Part of a small language model's weights.
Size: 21 layers, width 384, 32.2M parameters.
Architecture: rotary positions, biases, tied embeddings.
Training: a variant of Adam for these matrices, 417M tokens.
MLP neurons of a small language model. Each row is named by its layer, matrix (up: input weights; down: output weights) and neuron, and shows model dimensions 64-127. Each number is 128 + 24 x the weight over its row's rms, rounded and kept within 0 to 255.
Before each neuron's rows, "fires before" lists the tokens most often just after its 100 highest values on Wikipedia text that the model never trained on; "fires on" lists the tokens most often at its 100 highest values on Wikipedia text that the model never trained on.

fires before: "1", "2", "r"
fires on: "–", " ", "/", "O", "—", " \\"
L3.up233 [130 123 109 127  96 136 127 178  98  79 128 136 157 123  82 125 121 102 116 141 133 139  89 130 142 144 146 127 114 126 173 145 130 105 119 165 164  98 121 151 114 128 125 124 152 153 146 100 130 138 133 118 141  94 106 137  80 148 151 150 132 139 170 153]
L3.down233 [120 137 136 162 144 101 128 114 116 158 139 132 100 128 128  95 107 108 120 118 126 178 117 125 157 149  80 137 147 114  94 132 129 116 124 147 112 108 142 105 177 111 124 105 117 132  96 119 134 143 121  91 134 149 176 178 144  97 144  68 128 106 149 152]

fires before: "9", "0", "8", "6", "ese", "7"
fires on: "1", "2", "9", "apan", "4", "8"
L7.up451 [ 77 124  78  92 111 119 161 152 105  92  98 150 119 119 136 155 119 171 118 143 107 153 124 133 157 114 107  96 124  94 156 122 124 116 113 134 165 138 111 162 124 117 119 144 129 147 132 129 123 118 151  51 128 141 132 162 125 141 144 139 165 105  89  68]
L7.down451 [142 122 116 106 130 111 165 155 178 114 112 108 123 118  90 161 159 137 104 122 142 124 147 154 148 136 100 101 126 104 109 154 152 133 149 145 150 141 103 133 139 126 125 121 125 159 120 117 118 155  81 125  89 126 120 143 175 139  99  98 154 158  97 105]

fires before: "==", "In", "===", "The"
fires on: ".\n\n"
L10.up376 [130  72 146 143 120 111 133 181 132 129 102 126 100 114 111 131 105 144 117 134 109 128 117 128 159 126 137 127 145 149 142 137 102 107 100 111 170 151  97 132 151 123 114  99 172 118 142 129 106 138 143 115 103 114 105 129 121 150 146  96 126 119 134 113]
L10.down376 [138 111 113 143 120  92 107 184 101 108 110 144  96 119 125 127 107 140 127 137 111 130 124 121 141 157 174 163 129 104 179 130 107  80 104 128 177 117 115 121 123 148 115  94 150 123 135 117 117 128 107 120 103 109 128  98  93 149 139 138 127 131 129 125]

fires before: "1", "2", " |", "5"
fires on: " ", "p"
L7.up97 [119 126 170 121 108 116 137 142 109 139  87 124 136 122 141 157 130  84 120 119  94 169 120 165 127 150 115 109 175  97  95 147  69 121 123 128 154 145  90 127 125 106 114 106 144 108 113 151  99 137 176 128  95 111 108 175 125  93 139 139 130 101 156 151]
L7.down97 [169 130 120 128 165 155 127 121  85  97 124 104 103 106 133 104 110 134  92 101 139 122 125  98 126 124  97 163  84 102 133 136 186 117 112 105 177 100 120 139 160 162 106 141 117 126  75  86 133 111  99 167 156 114 127 151 127 134  95 109 151 149 128 131]

fires before: "==", "In", "The", "==="
fires on: ".\n\n", "."
L3.up230 [107 107 130 144 131 107 117 163  91 113 109 115  97 108 115 130 143 118 123 126 155 145  94  94  98 123 140 152 133 144 144 108 121 100  79 125 226 125 102 133 144 130 118 128 142 106 144 156 119  98 105 118 104 101  84 128 106  90 133 121 126 118  92 115]
L3.down230 [138 141 131 137 115  79 103 164 126  94 119 134 102 106 123  85 102 149 116 131 133 118 111 131 132 143 140 207 109 133 132 122 118  97 133 113 159 136  99 134 134 116 165 129 138  85 119 140 139 141 110  92 117 127 124 140 105  93 150 116 122 140 132 120]

fires before: " ", ","
fires on: " February", " March", "In", " September", " Off"
L4.up820 [ 90 122 169 123 116 168 160 123  93  70  74 127 142 138 131 155 137 138 136  99  99 104  84 105 127 203 106 111 154 110  94 149 121  70 141 116 142 118 128 154 144 163 107 135 116  96 135 117 132 138 119 114  85  79 134 135 103 167  94 119 144 153 123 108]
L4.down820 [132  97 164 108 117 175  93 112 119 103 171 122 125 106 100 119 142 121 131 139 112 134 153 158 135 129 155 129 101 105 157  97 158 126 156 102 135 105 138 112 134 126 107 140 147 105 155 149 156 113 115 137 143 123 138  95  95 110 150 122 134 124 141 156]

fires before: "1", "-", "0", "|", "2", "9"
fires on: "0", " |\n", ")\n", "2", " ", "1"
L7.up574 [139 130 144 125  97  89 124 171  83  98  79 146 132  78  88 119 113 104 114 126 125 157 151 126 135 110 116 123 151 124  78 153 123  88 131 101 171 127 133 128 134 111 104 112  92 121 143 134 139 166 120 131 105 118  91 124 123 163 108 127 165 180  85 115]
L7.down574 [112 130 169  89 156 115 125 187 142 131 184 101 112 135 136 170 135 147 132 112 121 130 128 143 184 113 131 151 142 110 137 141 106 152 130 106 159 120 133 134 127 144 190 123  98 159 135 132 119  82 129  88 117 184 110 112 114 113 148 113 117 114 153 166]

fires before: "0", "1", "2", "3", "5", "4"
fires on: ":", "–", "-", "and"
L5.up490 [152  48 147 141 144 111 146 124 126 136 118 151 170 106 127 124 160 118  74  83  76 113  82 152 131  97 138 123 132 117 144 119 130 135 112 172 150  54 103 107 128 136 117 162 149 161 122 129 132 100 113  89 131 108  96 118 120 136 165 132 123 133 131 104]
L5.down490 [125 133 142 145 170  90  92 130 118 106 120 128 164 139 150 124 158 130  94  94 127 160 131 134  97 157 121 104 104 161 165 134 126 144 129 163 112 104 125 124 162 163 157 140 177 119 126 175 137 120 141 126 140  72  94 108  98 111 121 127  91 142  99  99]

fires before: "0", "1", "2", ",", " |"
fires on: "0", "adem", "le"
L12.up142 [134 146 142 135  94  91 106 149 152 100 152 107 116 127 116 117 126 133 136 123 128 164 149 183 128 134 130 138 138 113 107 141  50 159 106 149 110  92 100 179 149 184 118 121 121 145 115 150  98 122  98 120 128 134 118 132 147  98 182 170 125 136 122 129]
L12.down142 [164 118 143  92  78 176 106 102 121 150 129 129 130 142  99 156 123 145 144 164 134 127  94 128  41 128 129 146 112 111 146 139 119 131 163 133 121 111 144 168 129  90 134 121 111 115 104 118  98 135  94 138 103  95 149 112 154 128 106 116 153  79 163 120]

fires before: "2", "1", "ission"
fires on: " ", "a", "ice", "-", "m"
L7.up343 [116  86 136  89 135 134 150 175  87 142 118 122 137 142 154 168 114  99 128 124 148 135 144 161 129 160 120 145 131 144 165 127 147 134  75 100 146 152 124 140 114 115 155 128 120 102 150  73 165 158 167 107  98 128 139 125 111 181 124  84 139 143 138 104]
L7.down343 [133 168 107 107 131 118 112 108 123 148 161 113 141 171 146 150 110 149 149 124 146 165 128 126 150 162 105 128 110 105 141 140  88 105 105 163 100 111 112 165 100 137 135 133 114 155 146 145 138 126 100 110 153 146 116 136 119 107  87 138 170 141 126 144]

fires before: "-", "y", "able", "ing"
fires on: "\n", "ail", ")\n", "ument", "iz", " public"
L4.up889 [106 139  89  84 139 135 134 130 160 112 103 126 128 134  88 164 125 178 120 114 136 132 154  80 173 116 110 122 110 124 147 134 116 128  77 104 130 104 132 129 111 107  56 139 134 130 183 100 123 136 161 145 124 123 134 148 107 179 126 143 109 151 103 132]
L4.down889 [148 193 156  74 116 143 106 149 122  88  89 125 127 111 128 124 116 142 102 129 126 145  93 123 108 133  96 122 189 145 111 117 129 116 126 127 100 131 131 119 146 121  92 107 117 167 120 128 112 148 155  86  77 129 128 144 116 140 109 140 145 141 108 119]

fires before: "1", "2", "3", "4"
fires on: " "
L12.up184 [143 131 128 146 139 158 149 137 129 119  88 173 125 144 154 176 115 147  89 106 105 124  94 169 132 145 150  90 178 135 116  97  78 135 132 115 113 131  95 116 138 143 105  98 167 133 106 147 112 163 160 108 125 116 109 135 144 193 130 124 156  92  76 139]
L12.down184 [130 140 113 135 135 132 147 162 134 157 105 176 121 151 130  77 131 144 129 131 144 103 129 166 113 134 129 122 146 151 117 104 138  95 121  91 109 112 134 103 129 136 152 111 159 115  94 157 117 116 134 144 112 120 114 172 145 124 175 133 143 123 108 157]

fires before: "1", "2", " ", "9", "7"
fires on: "–", " ", " December"
L7.up824 [147 129 104 135 104 138 138 147 125 111 113 119 148 109  90 148  78 151 139 123 112 149 132 138 156 125  92 147 152 126 133 130 121 127 149 104 131 102 102 121 133 144 120 100 154 121 128 123 141 124 131 153 112 188 100 132 104 142 153 144 160 139 134  90]
L7.down824 [136 149 116 144 127  98 134 120 102 146 124 128 143 125 124 140 116 125 115 174 115 118 110 134 147 104 151 148 112 131 175 141 159 128 132 120 160 121 114 112 153 163 144 121 135 119 105 133  79 167  98 118 194 182 162 144 117 143 141 133 169 123 105 118]

fires before: "1", "0", "2", "5", "st", "7"
fires on: "-", ".", "–", "te", " \""
L15.up494 [121 116 129 124 121 121 159 184 131  87 121 169 121 151 152 143 189  82 118 137 129 136  69 117 125 125 117 132 106 141 142 125 136 118  94 152 142 119 118 102 117 173 143 148 168 134 136 144 119 154 151 122 130 127 125 103 103 121 151 111 174 118 122 139]
L15.down494 [ 93 142 166 119 106 115  82 170 126 111 138 129 142 163 120 119  75 123 147 158 152 111 129 101 164 130 114 118  84 118  89  91  99 146 136 131 132 101 164 192 118 148 175  96 139 157 188 160 120 119  85 139 116 122 127 131 111 120 114 112 150  86 103  84]

fires before: "9", "8", "6", "0", "7", "1"
fires on: "1", "2", "9", "0", "o", ","
L10.up300 [134  50 122 143 131 174 135 132 139  71 119 131 129 105 122 145 116 123 126 161 123 133 131 107 144 111 122 116 155 127 116 142 127 115 120 128 163 140 102 106 149 122 146 164 123 135  99 137 126 110 151  97  67  82 136 145 128 116  71 113 128 139 138  93]
L10.down300 [135 173 138 113 170  77 124 171 163 111  98 126 108 142 153 166 120 125 119 107 128 118  95 117  96 166 114  97 161 109 118 137 112  92 117 140 172 130 175 110 105  84 116 112 115 128 124  94 108 199 100 120 105 117 138 113 137 158 124 131 104 130 137 148]

fires before: " ", "1", "2", "4", " the"
fires on: " ", " $", " August", " at", " over"
L15.up45 [129 108  95 105 128 181 140 184  60 133  90 145 132 100 126  92  95 121 104 111  83 129 112 156 138 129 138 114 160  95 109 120 113 114  93 106 129 151 139 135 121 101 115 152 172 127 169 148 120 128 124 108 133 100  69 107  91 110 154 160 128  88 137 134]
L15.down45 [122  94 121  83 117 113 151  95 133 130 156 122 105 159 167 128 127  51 122 113 104 130 133 149 114 138 120 176  88  79 175 122 133 121 163 104 136 130 141 121 100 144 102 107 171 109 161 170 143 149 140 128 123 113 110 124 100 114 122 163 142 161  96 169]

fires before: "-", "y", "|", "\"", "ly"
fires on: ")\n", "ort", "ree", " |\n", "ent", "\n"
L7.up748 [125  94 122  80 161 130 140 114 123 131 176 116 105 144 130 121 127 124  89 143 145 147 114  86 162  79 103 116 121 100 146 120 131 122  91  94 137 125 110 115 115 152 100 133 131 164 135  83 139 134 130 120 152 117  86 161 118 195 147 157 118 114 136 118]
L7.down748 [151 107 125  84 129 121 143  66 132 116  71 119 152 108 129 143  89 153 133 123 110 125 136 124 131 108 101 114 148 140  99 125 148 135 132 131 130  95 113 129 147 103 114  96  89 140 140 145 139 130 136 158 115  98  84 109 137 128 130 140 138 103 110 121]

fires before: "9", "1", "8", " is"
fires on: "1", " ", ")", " on", ":"
L7.up296 [139  90 157 143  83 117 158 196 107 118 132 133  93  97  73 113 107 110 143 151 117 128 126 113 166 162 131 126 127 178 139 137 151  86 134 101 170 152 133 119 109  93 121 114 137  97 120 104  76 123 111 115  68 154 100 107  96 134 115 108 101 132 146 125]
L7.down296 [122  90 158 132 118 103 146 168 128 157 139 120 103 116 121 142 101 132 108 138 111 116 117 110 124 115 160 166 118 118 155 153 106 114 124 122 204 125 123 111 163 104 112 109 150  94 112 110 106 163 116  78  90 140 136 135 106 141 131 121  96 139  92 115]

fires before: "0", "1", "2", "9", "6"
fires on: " ", "2", ".", "x", " mon"
L12.up511 [ 86 122 137 113 145 128 143 148 160 120 128 111 154 138 127 117 125 135 116 129 116 153 136 146 158 106 142  67 112 138 129 135 118 131 122 112 162 136 106  75 174 172 113 107 122 141 149 132 141  87 102 133 125 128 148 107 109 119 114 116 160 124 106 157]
L12.down511 [159 143 153 177 127 141 151 116  78 157 128 148  94 111 145 169 130 127 129 150 159  56 121 105 127 137 107 135 154 157  66 150 144 131 171 126 131 116 136 164  89 117 165 163 114 166 104 103 124 150  84 122 138 162 117 136 139 132 107 126 136 131 159 129]

fires before: "2", "1", "T", "N", "3", "4"
fires on: "-"
L3.up130 [152 129 110 116 106 128 126 153  88  91 114 125 140  97 119 114 128 164 129  84  95 124 131  97 146 184 118 111 124 103 173 140 100 119 146 104 124 138 122 139 139 154  95 116 138 129 129 146  72 153 154 127 131 133 113 101 137 111 144 152 155 113  70 144]
L3.down130 [173 100 146  99 111  93  79 128 140 118 147 124 127 152 107  97 143 132 179 135 134 125 118 123  97 165  91 114 107 109 132 133 151  91  98  93 114 101 135 124 155 179 150 153 116 151 104 171 141 156  99 133 124 132 122 141 184 120 154 128  81 155 152 145]

fires before: "1", "2", "ured", "be", "r"
fires on: "–", "O", "t"
L4.up212 [137 128 109 112 114  99 119 176 127 114 101 154 138 146 116 188 151 136 149 106 109 148  80 117 146  88  91  94 155 103 137 141 123 126 139 165 191 113  93 139 134 131 184 135 129 153 155  76 100 129 164 105 113  91 123 136  95  95 126 135 194 112 137 126]
L4.down212 [139 175  97 131 107 156 135 132 114 133 121 112  98 118 169 128 139 101  95 141  86 139 138  90 156 132 100 125 151 129 113 120 125 158 119 103 139 127 130 148 122 133 117  82  79 148 153 126 111 101 111 162 136 113 170  86 115 133 112 132 119 129 194 152]

fires before: "0", "1", "8", "2"
fires on: "1", "4", "7", "0", "5"
L15.up321 [141 110 159 105  95  95 142 157 107 132  94 154 115 109 117 144 193 151  87  74 120 100 103 160 130  89 146  83 109 132 115 134 142 121 103 138 124  80  74 124 104 104 126 164 120 141 137 139 113 163 138 150 107 124 126 167 113 105 141 122 118 107 102 155]
L15.down321 [134 118 144 174 136 115 180 128 128 145 122 122 118 148 142 123 120 130 103 130 123  59 137 168 114 109 145 101 101 135 140 148  86  91 120 154 157 129 109 139 133 118 140 118 104 163 121 116 111 150 126 117 128 130 162 137 135 131 108 136  78 141 129 117]

fires before: "0", " ", "1", " |"
fires on: "2", " |", " ", "1"
L15.up197 [105 107 151 100 170 104 155 136  96 189 105 126 113 166 107 146 118 140 114 119 115  90 105 111  95 118 123 142 141 151 156 111 138 124 140  92 150 107 126 136 122 152 125 106 132 192 110 151 149 161 162 148 133 132 131 114 109 143 142 103 133 127 121 134]
L15.down197 [150 144 104 110 129 147  99 129 124 135 177 125 103 124 104 131 110 145 117 156  99 105 120 114 130 139 142  88 140 137 105 120 120 144 183 139  98 104 113 154 156 103 188 135 124 150 148 140 100 156 110 108 170 116 136 144 150 120  84 175 154 171 125 109]

fires before: "==", " He", " The", "The", " It"
fires on: ".", ".\n\n", ").\n\n"
L7.up44 [102 119 135 140 103  96 166 169 105 130 148 149 109 129 136 126 119 111 105 159 138 111 100 130 110 136 143 117 136 142 102 181 106 125 110 137 178 113 109 125 141  82 117 136 172 114 132 139 145 111 114  87 103 119 115 166 101 108 149 137 126 146 107 105]
L7.down44 [139 119 138 137 115  96 133 165 114 161 108 126  95 116  87 125 115 134 116 148 134 142 106 144 138 135 121 182  95 124 103 132 114  99 118  87 183 106 107 125 129 118 129  93 124 110 130 109  96 174 101 106 152 146 120 134 141 133 117 152 106 128 173 135]

fires before: "==", "In", "===", "The", "H", "P"
fires on: ".\n\n", ").\n\n"
L3.up331 [116 126 109 149 110  97 148 172 129 102 110 151 101 122 119 110  95 107 146 138 103 103 126  93 149 139 136 128 125 146 140 115 120  79 110 114 158 118 112 124 164  78 135 112 175 105 117 105 141 111 137 106  90  91 162 143 115 160 149 115 107 120 106 108]
L3.down331 [137 152 107 136 129  68 139 180 105 108 109 182 139  92 120 114 126 112 148 147 137 115 106 145 126 148 114 137 121 152  99 113 108  65 132 126 157 141  61 142 152 122 154 128 152 112 172 150 146 136 115  85 117 146 114 137  92 120 154 121 119 115 127 118]

fires before: "2", "1", "3", "7", "6", "0"
fires on: "–", "0", "9", "1", " years"
L12.up11 [129 157 138 107  95  81 113 175 127  91 106  94 108 120 107 113 164 151 125 109 135 134  81 115 153 133  94 131 108  97 140 142 138 121 138 113 156 117 129 136 124 158 116 100 136 120 167 134 119 112 101 110  82 149 110 102 134 116 159 119 187 152 126  93]
L12.down11 [ 77 124 126  85 135 145 141  89 177 182 142 111 133 167  92 141 135 115 151 106 124 104  85 150 111 126 115 132 153 100 127 132 153 133 118 140  96 125 134 139 163  96 102 182 128 145 107 129 106 113 120 142 153 138 133 186 137 115 134 113 124  93 114 152]

fires before: "-", "="
fires on: "\n", "\n\n", ")\n", ")\n\n"
L7.up1044 [128 108  99 127 105 138 136 138 146 115  95 114  98  57 139 105 123 102 131 113 112 151 161 136 166 191 144 123 119 145 155 129 136 120 116 102 167 185 127 143  98 160 115 115 152 121 194 130  87 181 117 136 132 116  87  77 140 117 147 181 107 123 134 151]
L7.down1044 [122 123 122 125 151 123 118 134 107 122 150 132 128  92  99 133  79 138 130 155 169 138 130 118 126 156 100 162 130  93 145 145 132 110 131 130 153 121 101 105 135 157 118 154 135 106 153 101 127 135 131 136 101  99  93 117 108 138 150 145 144 130 143 116]

fires before: "7", "3", "9", "2", "0", "5"
fires on: "7", "4", "9", "3", "6"
L15.up898 [160 141 149 122 127  99 127 160 110 110 151 126 135 143 131 104 127  88 117 109 119 130 126 163 131 143 139 129 133 129 128 127 131  84  99 122 166  98 102  92 143 131 141 111  91 141 134 123 128 140 121 121 146 109 129 161 108 135 175 145 147 117 110  86]
L15.down898 [114 129  76 145 105 130 132 112 130 146 113 129  92 127 166 121 135 126 100 134 150 144 146 153 119 120 116 119 143 152 141 151  81 126 147 132 120 144 114 159 121 130 111  78 110 120  89 118 137 110 156 129 162 160 140  79 143  97 132 126 134 103 103 151]

fires before: "0", "1", "2", "4", "3"
fires on: "2", "1", "end", "ended"
L4.up490 [ 77 117 102 121 144  84 129 154 135 131 148 117 105  91 119 110 106 166 101  62 142 134 136 131 110 120 121 100 141 135 153 129 168 121 147 111 161 101 130 121 169 123  92  90 123 112 179 103  97 179 210 118 116 110 120 131 101 115 150 136 105 133 117  98]
L4.down490 [ 89 110 135 142 106  99 129  81 133 155 142 122 122 147  86  95 156 169 137  87 103 120 134 155 161 151 120 105 106 122 154 143 115 106 110  98 148 107 138 143 187 142 138 161 192 133 183 167 113 107 135 110 131 102  82 138 132 142 162 132 134 114 123 136]

fires before: "1", "0", "2", "6", "4"
fires on: "–", "-", "===", "=="
L7.up708 [145  73 139  88 121 129 142 130 127 115 130 142 129 170 101 155 161 113 150 132 117  96 121 120 125 190 118 114 159 103 148  95 125 130 111 124 141 112 127 111 115 176 123 125 154 156 140 107 156 171 107 110 142  76 133 113 108 171 117 103 149 127 138 139]
L7.down708 [110 116 105 112 119 128 180  80  90  82 108 147 128 173 165 120 116 136 139 139 145 109 127 156 144 121  91 106 143 113 118 100 126 164  89 108 119 141 131 148 133 137 156 144  95 143  87 139 147  73 140  91 154 118 118 112 141 121 143 117 139 146 116 143]

fires before: "-", " ", "|", "ing"
fires on: ")\n", "\n", " |", " |\n", " over", "os"
L7.up18 [128  80 137 121 173 147 142 130 113 145 116 137 161  89 123 132 122 171 103 118 131 101 149 129 125 102 112 128 172  73 139 160 137 122 104 114 144 140 134 130 129 160 105 168 147 145 147  98 110 125 141 137 121 129  62  86 121 177 139 164 112 145 102 114]
L7.down18 [152  90 132  87 189 148 157 174 103 133  60 146 143  84 124 121 134 137 174 122 139 152 128 176 140 110  72 104 138 112 132 132 136 103 124 128 117  98 148  78 109 115 154 159 112  89 139 144 136 126 136  89 144 134 123 120 113 107 176 135 138 120 131 142]

fires before: "1", "0", "2", "8", "7", "4"
fires on: "2", "0", "3", "1", "4", " "
L15.up793 [150 126 122 103 134 165 130 173 111  96 135 152 134 120 128 134 132 107 107 126 127 113 112 133 160 107 129 108 107 111 141 142 119 116 103 112 132 107  97 114 153 120 142 119 162 130 135 143 133  87 136 127 100 132 144 107 134 119 130  83 139  72  59  91]
L15.down793 [142 116 149 118 135 132 112  76 116 160 132 135 132 175 137 167 164 108 146 132 148 103 168 118  87 158 182 125  96 112 162  98 109 150 114 151 121  92 131 120 165  91 130  99 154 129 139 104 157 108 159 108 131 142 133 146 124  84 135 162 121 155 144 124]

fires before: "5", "0", "2", "1"
fires on: ".", "°", ":"
L4.up958 [133 112 108 132 115  97 140 160 129 127 131 157 162 140 145 125 140  94 135 117 125 125 103 121 114 115 128 137 127 123 131 141 118 140 109 136 122 126  85 108 109 164 105 161 146 113 179 128 117 123 164 107 105 127 123 101 147 131 150 141  99 118 181 131]
L4.down958 [114 156 118 164 115 124  88 120 127 144 150 160 150 153 176 124 146 116  79 111 125 137 110 138 124 178 140 118  76 145  89 144 130 118 136 111 132 109 120 118 117 131 142 133 118 116 120 121 129 117 144  98 112 114 138 111 166  78 114 137 132  79 100 145]

fires before: "6", "1", "0", "9", "3", "4"
fires on: "1", ".", " ", " se"
L10.up537 [ 72 118  94 151 160 115 188 139 112 126 125 140 137  75 119 143 171 121  86 116  91 141 122 113  99 162 149 109 151 126 156 120 132 137 121 142 107 143  98 103  97  97  91 121 176 180 139 146 134 116 153 124 120 108 124 160 128 114 172  97 133 123 113 129]
L10.down537 [140 129 129 167 113 127 152 140  82 120 126 135 102 120 114 117 120 145 133 141 148 114 120 159  96 109 118  93 113 128 111 152 109 116 126 104 149  99 125  59 137 173 134 129 119 108 119 122 132  81 114  80 140 110 120 155 138 113  82 119 151 109  97 169]

fires before: "==", "In", "===", "The"
fires on: ".\n\n", ").\n\n"
L10.up203 [121 125 108 150 132 105 150 164 107 134 110 144 117 110 131 122 109 120 158 142 127 113 105 138 148 119 150 122 126 133 122 158 102 116  64 100 171 132  96 110 164  95 109 108 201 133 101 128 134 114 110 125 110  96 105 138 118 137 165 141 128 113 135 132]
L10.down203 [137 135 117 120 112 110 127 171 117 117 110 135 127 119 143 122  92 121 126 149 108 138 121 126 134 126 181 165 109 102 135 121  92  55 103 116 175 122 118 115 109 108 118 109 133 114 139 143  98 116 112 124 152 133 133 147 105 126 114 133 129 124 144 130]

fires before: "2", "1", "ital", "t", "anded", "tain"
fires on: " ", " cap", "b", " Cap", "–", " J"
L10.up651 [129 162 115 126 146 158 102 168  73 125 125 142 159 137 140 170 107 139 133 102 155 152 129 142 149 139 144 123 130 150 142 146 151 133 112 114 174 142 101 111 186 125 179 107 134 128 132 165 166 145 171 109  89 162 110 160  98 132 131 130 158 104 137  80]
L10.down651 [119 182 117 139 103 108 179  69 120 147 171 133 139 132 158 121 172  95 150 139 154 132 168 142 145 135 133 161 132 101 140 142 153 107 131 125 177 113 121 141 134 121 112 117 107 112 151 106 135 126  99 117 161 132  99 135 160  89 123 111 140  95 147 106]

fires before: "-", "|"
fires on: " |\n", ")\n", "\n"
L4.up452 [140  93 139 111 135 144 124 160 121 100 122 176 135 100 110 132 117 132  93  84 124 121 154 157 162 171 117 140 138 153 150 158 121  93 131 116 178 103 129 120 116 141 118 108 126 125 166  82  95 167 138 143 134  87 105 169 126 144 156 175 110 128 101 136]
L4.down452 [ 88 145 117  83 120 161 130 129 175 142  79 141 127 125 149 156  78  91 134  63 140 136 120 157 133 135 145  91 135 113 118 164 142 109 124 130 111 138 151 126  93 109 104 140 163 157 146 143 115 139 125 122  87 111 109 132 126  82 114 142 127 114  80 157]

fires before: "1", " |\n", "2", "9", "ud"
fires on: " ", "1"
L15.up1036 [134 108 132 140 167 148 133 172 108 121 105 143 120 121 124 146 157 138 168 141 164 158 166 168 144  82 128  74 112 129 159 102 119 108 133 140 161 118 129 115 140 182 152  83 158 143 103 127 153 123  95 158 114 127 102 141 116 161 172 118 179 121 106 156]
L15.down1036 [133 173 101 115  88 145 176 100 109 154 172 187 190 134 126  88 124 103 135 110 122 112 129 142 110 152 136 104 167  92  94  99 138 105 120 112  87 148 120 119 138 117 146 101 138 116 118 121 141 148 144 151 159 130 143 103 148 145 142 148 140 162 121 144]

fires before: ",", ".", "s", ".\n\n"
fires on: "7", " century", "9", "0", "3"
L10.up440 [163 109 106 145 164 106 134 145 121 105 129 153 127 144 100 100 123  97 154 117 112 105 124 156 129 144 138 121 103 131  94 176 181 131 128 133 146 135 106 119 146 110  86 115 154 165 125  98 164 163  94 132  95 134 103 140 122 124 145 125 122 128 113  94]
L10.down440 [125 106 137  93 135 123 129 126 102 143 140 117 110 112 130 184 129 169 151 134 125 161 131 154 164 140  96 117 125 159 168 131  77 150 148 108 111 102 180 120  95 112 103  95 140  60 157 129 141 120 143 131  82 174 110 159 123 125 121 133 107 132 138 102]

fires before: "-", "="
fires on: "\n", "\n\n", ")\n", " |\n\n"
L3.up434 [131 158 106 117 133 118 143 195 153 122 132 117 126 135 109 130 133 142 129 134 119  94 124 152 120 147 110 127 118 142 145 156 112 150 128 110 127 106 145 137 140 128 134 125 142 188 205 120 120 146 102 112 120  73 131 137 125 169 132 166 133 113  74 144]
L3.down434 [ 88 165 134 112 115 152 141 167 148 130 125 162 120 155 113 209 134 135  92 117  99 129 120 137 192 161 103 136 174 118 114 137  99 120  86  94 123 140 110 159  99 147 102 120 147 116 183 100 148 116 101 149  92 128 111 130 136 145 121 125 156 133 102  96]